config.toml
vocab_size = 2048
norm = "layernorm"
qk_norm = false
init_std_o = 0.0303
optimizer = "muon"
learning_rate = 0.014
beta1 = 0.93
dataset = "wikipedia_en"
MLP neurons of a small language model. Each row is named by its layer, matrix (up: input weights; down: output weights) and neuron, and shows model dimensions 0-255. Each number is 128 + 32 x the weight over its row's rms, rounded and kept within 0 to 255. Numbers have three digits each.
After each neuron's rows, "fires after" lists the tokens most often just before its 100 highest values on Wikipedia text that the model never trained on.

L9.up556:125183137130163120163128077167104137107156129090089050142183126141114103086128109141192093114093161125102135100132071124083128134090147140174133141122123135140143152162115107136162167144177101164140115112148150153169183164149128149139142143117107095173090162165111088124118063150124099125162047173077126130134131063107131093135120145089069087150135120197105119182204128103145131105094115124089137147076095115104162120124110147123149124105105070117157175158095119060117159134098111086071184135149122120120192138127123207132151080133142122150154109164103122086138118051094171077141152104144196124140114089160094082073138093105105159152088145117123144114076101140169160138131052097120130155136178140120143167186112049108143088118092185111133189144159168141194118113084075
L9.down556:141158161142117148093163146111107109132148135101174173192144161141157106151103071074099048133090118166076134100089236092110078130107106137196187168106169110162162118136068134127093079135101117098128115095124108109091101158136105143135114084137102114150190132155128140124104168192102120188137169145107168085132150140086100129063144159122143083171105071192102097076142148154154073105134099056159182116127127120156100142117112103120123121146100130139155114106158114117145127098125153124087140144069114149094215138104123113104103113146129183133155103103080145124137108133127130165125082133147096190096163137090128190139087127101140133138119092124129127115112202169122153136079126101113103155109108190079187116161075140136149124065133116114123205121110187170044091109112119
fires after: " ", "s", " Ma", "==", " ma"

L16.up159:130134125107132139118167106126152116087100180156086150121082098103117065201155163140135137117140083111099150171128093151128188078150118131077122100167100123127129164135153138131112111148144142075154134133176152090153188085112095189164155150186208109090140166155088125161085126120153117165123073131140155140111112109131107138130160120079122116123118123108129165138116142166207156127103094108118159136112140100145171097139152070087142116174147142176118135111131188067112169136140071115138070114131179094103151134078083091131146175094082113085144136132168149114200173187125129097178176130145120143107131140069132148071087117106091119069040141060108131125141162091127095135161110119220178133108172135139144119081156128168094155110134086168094162058178183108114180123109167
L16.down159:126076098160120117140082152126102182162147098139165136106139085116157149133214093162141131099093139131135119134134151096164089129134068160156147124086133094181094161104125167137134102138170188109159100148112107131146075108161142099089125106141114202112133100088091092079126095132051097158126144165126138086104143161170151136134125113144154109128158144131142147168098109129106092133102080106148109113148099132102169139109091137162088123123132105193085192134064096132188083083108180084123068155131128164083128114166133178063152082122172158138154188119089146104113137094075091111125123177140163067083107139118103114178100136153117155141173018139135159079145150131114202136156111138138122127134070151181144088092066190141145221156123082124106153118163116134158186128169128
fires after: " ", " S", " T", " Po"

L11.up429:168129078093177192104140076136123175123110119135144152122131104053104142160137148112118125212108129119132085122115114149134151153122096155126130112149118073154188093109144100004093140108092113070149136095125182116117122128132107128095117143100110127115112150087133145119120126125152192169155032154116156142118140148149127157158116131119103116155101106138121158097122048146135086176101165133147100118131150145117098145092129202106097173114109083121103184107103071108163121107155089159208173178135159109116089169165078178129181120128115118166066139137149139100141175148090087141068135119097131143126114151198136173137159098144184045134128109147138149119108157117177121108083144089142101195117095121173114121125106195109137111167167119204138121091072137124096193137098083
L11.down429:112120130136152100152118077085131140084171105104157078126112195150111134121104076102126115189180142178088135107158169163131100160143105093171172086118152163129164165115089118163190127103180154073099079132151134159129142113156101103108129152080128135111125115084122148122158159218086087119089125119116141136150147160138123117110156126176168081104160116152138119150123139180129104172108142176129104176138123072054138162200140156143158150110094130134191174161151157153138220146171188110134104131136114128082099138079100142167130131073113057140141081133120120087115094198136113116115092126105064118182127093135125134081095201103116199166079079141116112144141111128114145078123193107127167114160054139077070116106167122098085130129159121121149094137163093146093112170181122
fires after: "le", " Le", " Al", "ho", "y", "al"

L4.up851:124170129083102167150162123176173123124091108153133092166075173148149203150169110119167086158158146101128166157137195125033113159123138082154148170114129089070102117090097164077137108134111106112109150142145149081145077092096183155157131139155130086129122138067124171169198094095107152168114160120125161191127197113111119150180177137182113166185148117088129156112138140070108107088100093173142088106132109117162043092151165118129060105193090139131131119154117184154154136138161153172085144116162097082124166094110118139112086118115084063103119137131058087137125093091143113113148171142130139137152158104108149121095153133167105099139128135063138104104114152133189183039149118074147150123088152154100114094101095116142153142169114140128187128123087152131138106119094140
L4.down851:103167116169181169131154087138162109058130137133162167089124108124080178150131116112103125120123104123131121120150067125108135084085134138062101142105116176121131107113141089091141184101159145070110077097173194160087106182127060121142123156130122129167124154113117157165169088076125063127132139088017146163083100148164176148151120144142142118065155121164132156173155134157128160147102095123110149143092121107157090135135120125100157158091080142152107149165116142158141182115123127068169094126120102103142129144142077135094114112153167108143106081076111118095158151145154148161133129163151189099098140120150126190117131129144124109146088110114131085178172140104076210152146075120131048179184072162184120057094111151157215072138141098151155160152165165116144120101141173
fires after: " ", " st", "B", "re", " B", " G"

L8.up412:132204116094110102147154119136078127103130182041120170088041105100162130097113075120161181153132181119081105129082124155079148137171165099147100124096169110069107125134130086159115163161137169098146155184089154129133191141099126121175137154117116188129124127121091134102102090132114134088092126051133099193144089090142099111157153140171108137115123164196130115099135171141104152112111128165183078164120083072123146139114160083124122196127130174104078171071136099107161114119127116100122120146138183106115081180171147181097147100160128104135135140157109062128098127095118139157155138137189119089158130146087123170119129110140170070165123123131140140101112137107126155135105145180086184105139114146153150141066082086084112064152095150079088131133085116218074120095134162
L8.down412:145091125176163176055184198167132179135135119170137121096139144137090115104126167114105129131108098187146124188111130150127085085096153107139155137157060138099116121145116135072094107123113132152162102067144151121081107093069089151109169086145168138134130128138226129162129187090114055143113138085090121120130193106109147121154156130141178082147184070037134155124082146157077141073144159157143111118157158167126157126125112074109136101129073153163165128152075102171118148126147133187074098102122138115106098119064114146127166182155141121082138088164198155092113138115119150098129142106099082158132113098120134098130177111105150136134096129089160123130158101138166192073137048122104124187103136088129054131140139182192128150142135103140122074107169106131152145139111125
fires after: "b", "h", "th", "ur", "mb"

L10.up923:110079129161161125122130099099129147080112153066074164077139105173063137108120117139154150133130136136111160099123108132129060198173065165103111113139135132143117165122179171133171105126111113141115165090155081132142090082151156206171171208158136137228100162168109095125073167191157137171102094156128069088164083039169175072100117135150173097148127089157147139180153153104131104129137090107151091125162131147152067095166103130103143137103143135152120128102072209174119143129100151108148107094170065177116117109102144137159187125127117109108016118115099113147138102123145118150140126084106162127126138156117134122148122167154110122138119106101132105193125161131132095157073147162138096145164132134158167110126156108137144149090064113092070160128096107133146141105130071
L10.down923:130125174098124128133172147134121109112132115135151167072126130154160143120144238138163108141144085094119087162151123131101176177056141123107179183117117087152079116140133121126138135119125139139126119170089128099097163184083160117114122122162156139151105107157150159148162116144103141132133110124141118192131159143075055124108105063127194175093137147074153123132111135149125155161084170137098097152146109108078145132112172068130158155105136111081113173119155067143109132164104110174162140088112113090163127095103100096086153172141167128218182176146148169067141142145123061044183142180061137135149101153066096133135130186137140086132084141109168137098109125171139089243112182095130124119127119117124060107111081182134121139119139115147159113149097107141106190121153091
fires after: "d", " For", " can", "al", "red"

L4.up444:148144158090107178166165166141114098130097156102134112210151169129160135140091128069167147126093158146122112132172105124118132132150163082131052124127109093089160116189089064144109063185147138145112161135129114089221137130138101134136088113191081075169155121161125135086092128077117123177076164093166156163101095166143109194136150159074107127124119138118135123177128126089102141101165121109161115152054157118161126149148147064137152190113164079106179126153091112123135131064158136095161120110137133218111123165140155052110143125133115090118049091123137148077156098180131105131102112133134129111171091124132133141148156142155114097130179096088158197085131097141121104149164163144192101164067120086096130152151090137119102142105136163132175108113181098145123047141100126
L4.down444:142104109138176118121114088176091140107146114119152172076146163148091120083099252197099157109132112145089138157142145109108127178179064110123126142137111157179106083122191073123143174106076153133114119084151120090121090151114111134154128091158108085162089127127140127142152092140146094180090123166168099100118155119092137042147137176130118033118145097153172087148047126111133182116138181176076130113138120155092077097112157142133100172126098134144149186156139081120171112124104128084135077123124137136093168132164160173108109137169154091162120105109131103152094086175101115154182113106148099046133051169136117079105127094132136095153082146130141145158158103124107080170151119124112197091178110134135178149124111117133193139143154132120159097162184113096157091153142124
fires after: "s", " Qu", " take", " sp", " st", " wh"

L11.up984:148093132155109149122118099196118167191084160168163072156037085131109208116128083107157079147207201131100089197109068154096130194083118091120100117088123110125101171097163157115145084125160062146136170188132112180179115131162128159054148076083098133128095154155117148122129125172108094145143109097103103151157124116137123117043143147132107093145133104153117122131111026137131154110154122158126142088169119139142109120093135154164130118152061137119126119102116099189136160110115090115134124153120126185131134162152080127138160154112162106083130151179082129151111103151127122106120123100096071083189121163166105118105176109144116174149125196089112081144149141124128161070116059141162138145127159147176117124139112105115118167177127141181116158181115169105098111124099098
L11.down984:117079126120163137134067110061159111126164131145125093127100141126170086139048129143093140124147127183153103046113185147176144096072064134145121126100134138100121121116100177170144068167074106196174107179112126152110138132156092148140147097093189172140156149094106166144109165088114099140180112130102108197143149110112123133056191165158151133131047163118166138103139124140132133091159095100117056147132159140141129163164146112160132151163088131154154114134159183134113045131064104118104108058138106125159083072148186106094129117126173155101148157165135139130117172111155123140134117116127062128144117098156102094170078073169143117122115134138137198123041087112092148154110111096113108115133167129143183073105120150101111131116136072148171152132131148209135091112092113
fires after: " ", " re", "s"

L11.up436:124183111170123151179092046137087070105075118086177177094128096161140155123100144126070200174107127160116120149124101097100139121187117109131109123138128131142159114107144133137088171091170116115196091177134105160127107115067147109111100144083150178107090138112128138176153121110127127119171167137191175128207116169119126170105160201122158080116171136133099125088121097116138048147153069146143075096146118115106123130103118052126094119126130122104157166093143144089123125161145115134114045112115139100125111101106143139144157161166133125139119137141140100136217133073090103113139096069175114122113137172134132146097074198086137104145150136050129116060164075141212168107124123129086082164202141155085151165102110130114115138131168114165140111117155114172139122071119156
L11.down436:118078109158123123099136090101152104081107179145167115096171158122103066079156165098171136141132189126152110081113124135135114159060098142109057100161118081173159087095153174146117120129121104159177082132135117198159131111127147187105105093179127109165086132105180066117140107157147061126098156137178122223133083122132067128175114119135090123160139101119159190096175076138149100143159145112150130105097154147151129141156134108124119122126144128183141124137115061180153186123114115179169065113204111128187120151117110123056096100122119150143139101150189099171182103100119094133162137107169158127120159112105082097098110124104139158118169165168080099162137141109122154130085164115100039125123088141106104118090065163112123138128083137132069117199141133154153102185132111
fires after: "y", ",", "h", " I", "st"

L10.up135:143161155055124127143094121114117152093084125132111101113145106126136181127161158099142132194106142106102127095067148138108126154166133182179127185144099088089168148126176129145117091072142119129110150114064132149106093132109133161161144147111132095178084039130127130136148092125114083148126087137122173141105136100184132183105132186101147149134167160135131128145092117141138121145101180056193174070151160145122145061100093110084115123129151138101110125186119153201205150119112120126103130107138134135119155150168144079100129196079123136105165156084097073137147122121108135151151095131072142102162108085133158093089137203044137132165134099097161111183137111129150132114132153038151173156113114190176098117115086111129174165157121137144100160217047127139184125154148142
L10.down135:087143092099135091123099147154159090131158189170167158109153066101075167163104176170106127171157128128149171144108117164128146104123095096128100111087081143111119180166144090173210125189134156087138143148149101141153128119149090121086110065119136191112075095103123133121177140101177076149091088130100109122148084081125166108137141178110150076127118116127101097147205129119176128123150172109137170183118096148086106145139162145138117050115166163133161176111147107171115093125099150129128114119116120068138131134100105113085087174134147113145098211133076134122144140114156109086162128094145054103101165096160111130112141149203150128081095171160119195072135115178078173173136117152105067192133087105139119068113138104118157120132171169167161109152085130124069127147066144
fires after: " ", " G", " c", "|", " C"

L8.up406:096116163129126081160152110130177075135118137071129110114138077112113175098147071129118176115073129107113119121108058130139161127163122139154158137130119131176074141113168129169147110144112032122159098207141114163097146113159206151148114109161130094184181183052097106139121165139157131124057059200154110131121083129129144061137093121127121105127175168159133127137130164098126100103142111111114135133081126177164147125107163141127082142132153139141166082166081152065100139114150180133108138143145119126048156165177105153111113114111140142128120083079127098166102092129199121113111191132136116080147157173220119085107104109139106092166108134173110134064098145097138092120130105157147145112154144121162131114162140101130144118211031082117154112086097106178112124112091141
L8.down406:122139116166156174080115178131091120103144118188135129160088127145116139122127090184111104117031123148161147144126170138151130180123107098184089108091150126163130110144140111150108063091076190138159172133127101171191104131141118096163087091098070104123087034157143127155157126068151084150076170149135186169121133153114092161089126188098136123146132151139198136129168121167167144110090117047154139098122148115102159124090193127087092129085070141135109118108148136162129125161092153121180117112116091159099137123141096105210109188126201093117127163143151122077112125155116155093122148127090151126114150083103136154177080091163179099174154144156092132159115190144135149135100108066128177143049126091172123122095149097107127107097129094093128095076097117106109079099155140
fires after: "s", " |", " ", "-", " sp", " dis"

L11.up653:147085143079114121120129070115131133134141120138094109115094196092102143105109115091138206132162176192165134101133141157125083108146127179099194083183133147164176091094142108143143109107053159094095096099167111148080110101111146122154175178092122159181145111153152116133127116134107119144103031130128142135153113093107119115111151179119087080118078102180080126079140063143094163126105021126077103139120123160096157123125175220113153145122149114110169144121153125171139050125197121109149110086123143134145127162173144166145062098120142140182085132158129162137195172093119131057097099117154152162084108124167132138143154119138108160052160090108146138106116140112176105163150110123090124164142159124105134108115128093123153170080182130113182173150097119151096075134138138
L11.down653:132126082119178175116113189128131124118089135160147106105157193169182104134141088174126158164093076135126113113165149128138121138047126160127105179136186122096094084136117110172124112164133117122042114201179171130092124139149115155183066086124110162123171151091158145130095103137100135158127190127169142084163136123145142073151132139171107152159121133163115069149141189172115122160093121130093095137149107168154166115119114131119122147075131055139131113124057195127028103125150086200118069151157113136163183092166084208142103110104093160114120155167137158100084094141097107099093104153055157062126105176098096155144134113110123148148123108161100165142123160125136110148116198116140120054145135160166091171140150125125096093141147143131157116107080110107099163106129101
fires after: " ", " de", " De", " Da", " Ra", " La"

L11.up305:085167138096103123163088090121068093074109061129120077104132098187146129103135124130158156164161140152140097165119134149185097152080112178102121149108201110113077163075101141127154167148093096145080122146125144117100165136105142150121183180089134124159161120116098118101115180088126158127197155080103128118150155111149118140122163171150105150117101200172153162136174122158077118092127082121161106105106110126166135102153144090143045130114137077089158137156107118081138122084126150087171135126143143169110095141094169154107057119119168165133129135146143099181147187114097147130210158051142143164169132123152129142081141137093134094119182160086130123089182140121079134104168095155172182161103116085116149146114106024183184121160136112194124123094096141115071112110099173
L11.down305:115116142239101150115121150097154143121160164104156111146110093083133143160144101081087184085110153101162182169148129161144149171167128098171129140122143111157147080142160149122070132114116150078131160140127127131138121174121130118068111114169059138113160121182141148167142131158068130157098114097192119134120170111158091124165071139188133046112106099027125185176140216120107109162155137149157171092113101095166134192113134138111124152157148109136126139103149125164103123151114225139102115090160135122121133155104153099097101167180129093103059142142085109122104114137139141149110085148099090103064156138133152125115158119110161135146078131153162183169187146126165144152126131099168100109143122147117092110117080160120068182078136151103166034095121143145149165107068143
fires after: " ", " M", " of", ".", " m"

L2.up398:102081125124090106143131070182146110135131143092147079114139138153047128112136182094086152117080107126131145114121144124094148187064148117139117118111078119173080090095132119092189176126173087154135181145114142165162168127111167136112144159185059077148096071198148155163149118099110110117110173120157177124109110102160136112057122214111162154202105154131122109143145130109111120134171092175089153095106079155162136154118131129167108089131113171150169091109100101108087170103135169159086131066135132057090208134140101134185097091140062159122111140171119107146124132109155189098139112169159178113172126069158159080157076119144106117138143155142077177081152088097125146150110127136141077097119116153129117110160174136075168127174158160131136070094136153125154099158099132
L2.down398:099149126128142187162171074161094089147106112128145120138133070126114192070097151112113121127072171126106106108134124095097097225090133077168117123058087155165134107148147110132166147118150170128145142151130153211104143202111097151128153160173132083169115170197080089146137096113104101149146091104163136174148111127088166135088163132153188195193091126124154111104090144103153111087160088114146206110195083114149160087112139176149181141113103145160127102166119098084141093115163138063146114080167148067119170140114137126154140148122118110153107102129147066125135130116128134128140133149155133106140039090104131102141098151150131150179120164151188094106137103090120122107124126044143126175140095140157098161100099163091111072096133105134172130124164063087169149173110143
fires after: " ", "s", " st", " h", " ch", "st"

L11.up618:116162137128118072117105086151106124110104102134167129076175125113115116062145136136095127186073101183150125139176154118122148158166167123171142159168201074157097063060204067153115149155114131126151122175145103092121114111119113154124118066096125142126138173146101112091173108124083148118082165114119144125124095126072137138119093078115069098086120132160126152113141147123126132119160140128139076124178066142110120149087136152170174142051099127128137160112132143199145174158088105160092105099176160109148111175110110128132098211166134036166155160163084113149151115131121106140106135135122079117154148069108084156151117142135123158145126125081098121087107109185206181095136127188087178126167137168092148166117144147059102116123178160212097122087125103103110082127146141
L11.down618:104095162142163157065149152187146146189067115161083130138120090133118133129143157129128117055146136092156106154146113169184127149171154124090127139145054141107117079196145165118136105122124167133149097129181175105118191154162139112119140095145076144130097098088126111084142157129127104168099072187147084119151178164127148067125097074100092172176133162102181167171078158075137174174117153156118165092107093159090155127099125122122154115121093146101202122188182095093115104128063104113141099108089218137131046199087101127126176092121097121131105103145164118093182155087148088155159088152103162160092120122076143131097124141138160129148048114109143059124140146167125128092142125071128100084115104130117128133140126086111118116150094123125120122188123147119123098085170148
fires after: ",", "h", " f", "am", "ch"

L10.up78:123101194096142103062153126147174080180108101127120151136078104161104123056143108116121163161124093099140107112136091183076120120131127118118125114137168151092110113154099144111097102137102167133088136148103162147096110130140184138128091162174135100086166112112154181136117127146169135086166076153179094073120114127128109133179092134163132060169096133167143139119166150127106104151071148192197125129178161153100103155136116157094132138133108102183154129174134113074112127125161124110121186093122103143165183119123118120142131130112179107141079128124068094084156070108158105120116142149055157148070148118148124116148129158124181189189098144117139175105054109068184085129044071155143087190136083185115166165094106121159161089182172082066178090114125138108135145127100117
L10.down78:104121082102175085119107151118129196105172111117124117124135142126128113130078155115166132162101147151134107137121162161193155093127099131145088129116092109091177159123124138130194183091111135105149126041090089150140110206136088135121161094092089126122086152097206108196152148145119168177133181102132142117116213134148126136094110139130134126117168112076133134119081172118160171097121109122098086096110139156099124084120176043083168087092163170099181162111117108156110160164076173123130133147178126083154141125142095089163144169154153136130120132100144178093102141151115196131136099037095110158123089092100075151136169148132132148112088123114164141173062124133138093138101149119065194128113125101153052144163153174104150119141148177103144159136174064135168069111138088
fires after: " Al", " Ar", "al", "or", "ar", "o"

L4.up787:150122157127103102119101171097121114124197159155103177136093132113123135104151119128104207128122160117156119118157156133116132158087095151142062123132106152171117130204099164104131180077160083170176075111094117105173198188141110081106200091138096120108079138116061120104105189127079136135127207143152145133176210115175099120138110111141173108087108141138079087097158079119119120132111092152129143147142089112118077082104108127143072076144145130153097152120084091141064188192086110169122111089115094175157162153117092082073145129109104149137132133167091139050128137117096143104082149158124146121118140065121072105189112135140107132139108151157112136154169095123127081077131112194084152160129206145120122129068167130162141108131092094154143140166108085137147145130160091
L4.down787:109102105049188124174147136163125142132098144044118147111109111088144154165144153136134144182165194136105110136144099173082083163120119126134088121123101163145124155115104096149088165108084143071051130145154138149156147094151123146148126129166171128123113127163165137129158127133201124099106142113139145117147123120137137083122186130109100141157134141101128117141150112063112141150139156054189094093087071092137154093107205151092151190156126092106133147127100196153174138132137122088107111160171188129121167082085116147111158127159070125169080156162163160164153136102113105077104087127105092132104120065125121152093080091062203095089131109188132204143121112147154153124126107121109133136103149133154125155073110107077195130133211080112096118126118084047098135200119119
fires after: "g", "va", " V", "b", "ab", "f"

L10.up950:162120123127129113130125051166187103142119160086124125171073159150034104072164118182135142079119127066138133115148154122175111096126158115139103157155080172127115148116106126068096120090107130062101146105136104052135107147108118144130135166127173163108130161110150119126151135073147114147174098154119147142137148126118115076110148139174137123112130073177168107136119107149143213104106089131150086105120088118102113130128119130146117118121099080051134105130140157107135090152182181133101127060105119198130122152152074165136088169111129169151136123170083119134109163168181030072192145130185145127169074087157176137132122101178158153122178085144081130147142110117111130140102181167165186128063110122118087141187111132105082147133190097137143173140141182134084126127174078
L10.down950:096101106157112101151122101124084162103106136145172111160120166151100159106152144113115133116098111154115086143070124076173159098128150135136111147147138131137179123100186172157100112133099147166065114173144121111152094127172100069110132066066079163184131135088100078155118099119138112079120110159129098145138069078120135078136091103064138104109065060144138135123143175130058120121135103117077131163065146108080183165106129122077159105151125154129154139097122141100102083127108153173114175167157131088122102126138184125157182099167163159113172151161127211190082109162134162083126075118095130136105161133156105151105163165135069082143102092158201118090174104125128175090106133118148147107122164144150086156124151191159199121106113135155150110127185181175202173145085125
fires after: " ", " B", " de", " La"

L8.up201:156128154086134107182095109112123167086148120118156116156110116100148132049152133153101162152112143190110062140118223135131164126145155111115139083151176153115154107125120106117122180126193173144149172101176132082145199125092128116098143146154065163186090107083120123134140141163141159145117188135214136106127170048111112145146080114145133125128147113160203095119125110126125129141128050176128152143113136154104152167123181136072095166090126181099155149110185069156101121156122114158134114163155114157102059159153168113134125111051086117098113146112103099156133170158137159093136089113094087127161134093159160123135113132129162108169155164079127166159128122150122147162000138154164179114118109146133122077148088142091086138139137108109128145127106091137104188103123130
L8.down201:160090156127072094152136174090092133125145137166081122157115126154144157173141118119138126132097145116164114102116099148109140188126074083123105136114105187117124127130159132150092174150062136082179115133183138162152099098152104100083116068161183142090108138119133072077155090118135110111114137102080086077088073173123140114129155096099155130124121066176127136155165146107149091209073140108138103173100084146095127150173129145088168148121141064136148147169141156148116154066141153177174134146108122071083145102143176099145184148091158049105148106095174111129165139134068091125177164095170082154148161129067137109123144081122150124099119130115141124078173154135195070109088160132135087083175150129101052129161090152175116150079146148068105115100133100164156094121205125
fires after: " h", "c", " ch", "d", "th", "h"

L11.up444:129056094129128103144134044162111140104150155127122074199071126152124128170138169139097132125154160070124124129135112106140130134156077146117096120137081071177169141125064079103104151115180139122099128113179137107078126079085102145120163141127090176123149156175088073125176144112141115180115130114104165115171119113143203175124174116114179133157123127187116167124158168149130175117177109137141122134124120156145065136129146118139121142064118188129106063114143152092146043090108133115132128162152138133087149107143083132179138125160146082064083154166061077166163171163173121114125139214138102104129126106085149114144130148145120149158087105086107093138086029142136116118176101082166101104113160126155103183168177082113166134140150126197115106138124115122106128148113203
L11.down444:145119157130109130204136104100168121090110071144112163086098119110091151157155121120116120160149118194145124092136101119120148153101143131059128104088127148126133121105103148106110085085125076147134127149105081128149145137102119141159136132167176154110158101126163148138128087173085155182158076154170183157188053044173108149110209088131085101089134089149122174127105112144159117090069135131123149099132072105130174190089131167083153142145177067150131134164101106128149146160085129097109101133134167139160152141115136099084182077166137165196152115116104170142142139129144148148122113203146170107089079129091101124108166130147086126096079176148118136075164127077116123099097188060156107068164106133163173085118169143115139126162135163082141128113163077018131147128135094
fires after: " ", "s", ".", " |", " S"

L8.up669:177169110160111155179146106141084141188155139090071134099138130088108088070133091089150156156093157103127113136178093156097111092156153087111123079128105119105120131159127150125120138167051103140146132119128113223125115145122157154141127110139073118143103167201165175078087104093096155154174121130144114172149154143134139094152121137122165140123130114119150086169048088119116155164130117183142118102163122133195141126162133182150123130100106183207087134155162173115159136156125102132176104102138105072150176107099135137099163125103106116097097150100161121127160088129135077168102157115129134068103184090097182188170147140144133050115126100119156093114149168184112100166143151147095129079160122099187107144134126012146048141083074110156119118152108089108141177086108135
L8.down669:127132157140110081145148097127107166107099157173113172183114116147062207082162154124116141098108133129130121129105136101140056240071143132141092144136094124141159136125127122088109150151076128122111172081144132103131203122083133105128156160085169181094144096185101168166045186072118115159118152101074056150085092178108077068119127163139114085071171137087140132136094151195128132143117155100119094095175127161052139118170156091074160143119107114199141171106104099204119120167124133097137060117131174158127140150121120131145147100099159101145117149146188112162116091103119120143127182173104115112127106126107148090122083113153088109124124071165167143128128123163132156112123116165167115127091164067145055129173143133176175129137104139092123149115149150117126137143102097
fires after: " |", "al", "d", "il", " For"

L11.up778:155109145124031111118166074133143137095165118126080097118107162150110069087118120128098126115112103121092094111039140123068111166110127166151079120147176122129150163133143115188109139103122106127075134092124138173157080142164136113172126143106151177112086125105168155086151141083193103177180054130110158105186131132131165119134141178117124094077110089112147143117130155138076189173130070149184147071111159154106115142138141087122115158118086071128113084183107108151143189122157159096141093133158095184058114151132101187152167141158148137129120063159129111145140126210143133164124147141081158156178164138112161156087143174143160156157111126102099197115129106143158119127145165144107093150110103167084082128091167103148090126124111190155146052125100080115139090092096066
L11.down778:161072134157136148099166132127159155121084154126144164161120137093111204117131131103135105158114094180132130192136116077180086148126120127082148135164088109175150145146155066072114146149151082129133139135132066124152127100131098168158067058106165080114202135119097113148115149134129141134138091117124126187078124134127121105137074123137105151114095093148130092193163125120142132161159176097146100141134110106119161146081111148113128125148113182097149115059129180140105078092139121131074089031158134135113219093124104122109049161120132109142093089168145163156124130127135132125148126113122142077076095123199128175159086133120182163055105090156120146172097127167070142137167130125118155135134201101137102091129098117207178186087175081136140143082107130192096095169118151
fires after: " La", " la", "my", " de", " De"

L10.up358:121121153188092152120158083149128100111097052148100061178087054099172095091219135104138104151177135167109085152093060163124181172149093056129096104133115197116075161113141170111124099098111117090154150138187160118183052113146136196104135183078153108171128136109098098137125087106112112166131121109110152106124154103171131098176189111112088118129094162164128175141128127081175112096071107146120124171138093108149120144125115087084155131100158153131123153111042167135169155116158121141148129105197124124088089122166138163138119103100138110109103131125159148151161163113135163142185152129092097129119115171160158177080121083186091110141127133092118146141137128104118132091191118128167117120181119145119093070177147115170106146138118074102177147119121076139072081104130153
L10.down358:141067174055085096229153084094128089144207138126131106173102183163124061132106126063130104097074117146170182144168128110111130121120135112108091118112185156091180118189120155117140091105147167145174121137112117091144125093082144145071099123140059120137139160106170190193120092138111108108123098108110126184198122121140126136143066099158115137104102143160116178110166154137103206150100102062100135105163098093148104118127125213125075135136151150166139121101170167106133146129097162081106110156094120125141133076158122085147161166159130085122120120135077094069131147137141133093115108118180072084120125136156131101147080151120207088115153147142136155166174082118134131172137134107117113115141131135175151115189096174104137108103118108106133160107122134105203087182159113
fires after: " ", "-", "o"

L8.up62:142106132183112185129110137133121102143131197154160145149089170112114120093108116146129153068098131145134162173110093118129143174160147138080059153100125154073124136111158057140161048095191064161103143189177107071149119099162143124085119098110163137127106206136132115118099132082119170098065150142120178154130153128078122126141187138121148095154114144134106056149128177112111112130148109154098130129086146175143115121164176138169109144155147177091167147144128082078138084114075123142157109099141114095099104198133098119089063156104093147150069144137125116108144084106159088160201101104138138126122084159128149145120082127087160096142143124140135140057114087163151119189156148181202146127120141149177138102130089026133127167114141113174172149092165079102117076120162143
L8.down62:121144122125137177089067173097111104116118120112107124144101127140127105142098177159128134126149132117123137083193132138111134228125076112172131113138157129129116146161106113196104110129107104133186109139163116131116133133116108075146092155176110078124114160085136095141137106193130093118108115106148164137122166099123103088093169158092128175106112077110146160158054115103130083161156161187120101124132127142067123045071193135109159132140115145146175096148131188063126127089184092047190087118145120166101123131105116124079157123145146106204090099104088178178225072094134110140148158132169144125203110184145122161090130105084100058131128120110135141100128128137175143163107100177133097100089121131168120116142185108077134192082135146169060148100093150116142127112121146
fires after: "s", " Qu", " qu", " vi"

L10.up115:068065116086099117149100050141107146136119080126184080138174098117157203107110099172149188094072123144117155115066160181151148135125145085179140080092160126153161129138116096123104138139137158092137126109106120143138085112158153106089132108096126172061153123135100130098165141134133087120140157108164123122124136101092166109141160111065102100131080147142163141151130093161144164116148052111156140119183104102153106150131106123179121089086107149150138103133134130091134113149131140172170113123160092135084205084094155098124107183119154062124095099204084166148155151173082098133121136141145108144083136119113209098165159193139159144118080170113114147156116159149073091116109153149141127098180170057086187114141127126134113094124144180089092096098174151132159236076151130
L10.down115:137152173097140100121134123136094117115123088091148154128086109129133154114130156197158154138101140134154134142110155099103147189112122053108174110138107113123119118144100185106148161141065158129060113099148076164149140165086132100109134152109147188143141110135157086144126114073067036168175118096090121154156133149085134135142162083097179101127178182119155144153142128100162100132114163169160167152082161183171115116182128181118145160135163142110123083147159145105175075062075141109164135130166129108128205110133160161161147190124172153139137113126084087127155132175134204214143109077120139040117136108144106159100091076089127082064147140147115083126127084075149127097069111116140161080084153115069128129082086099151146140112118151187129086143091105155112150129150137
fires after: "in", " In", " in", "n"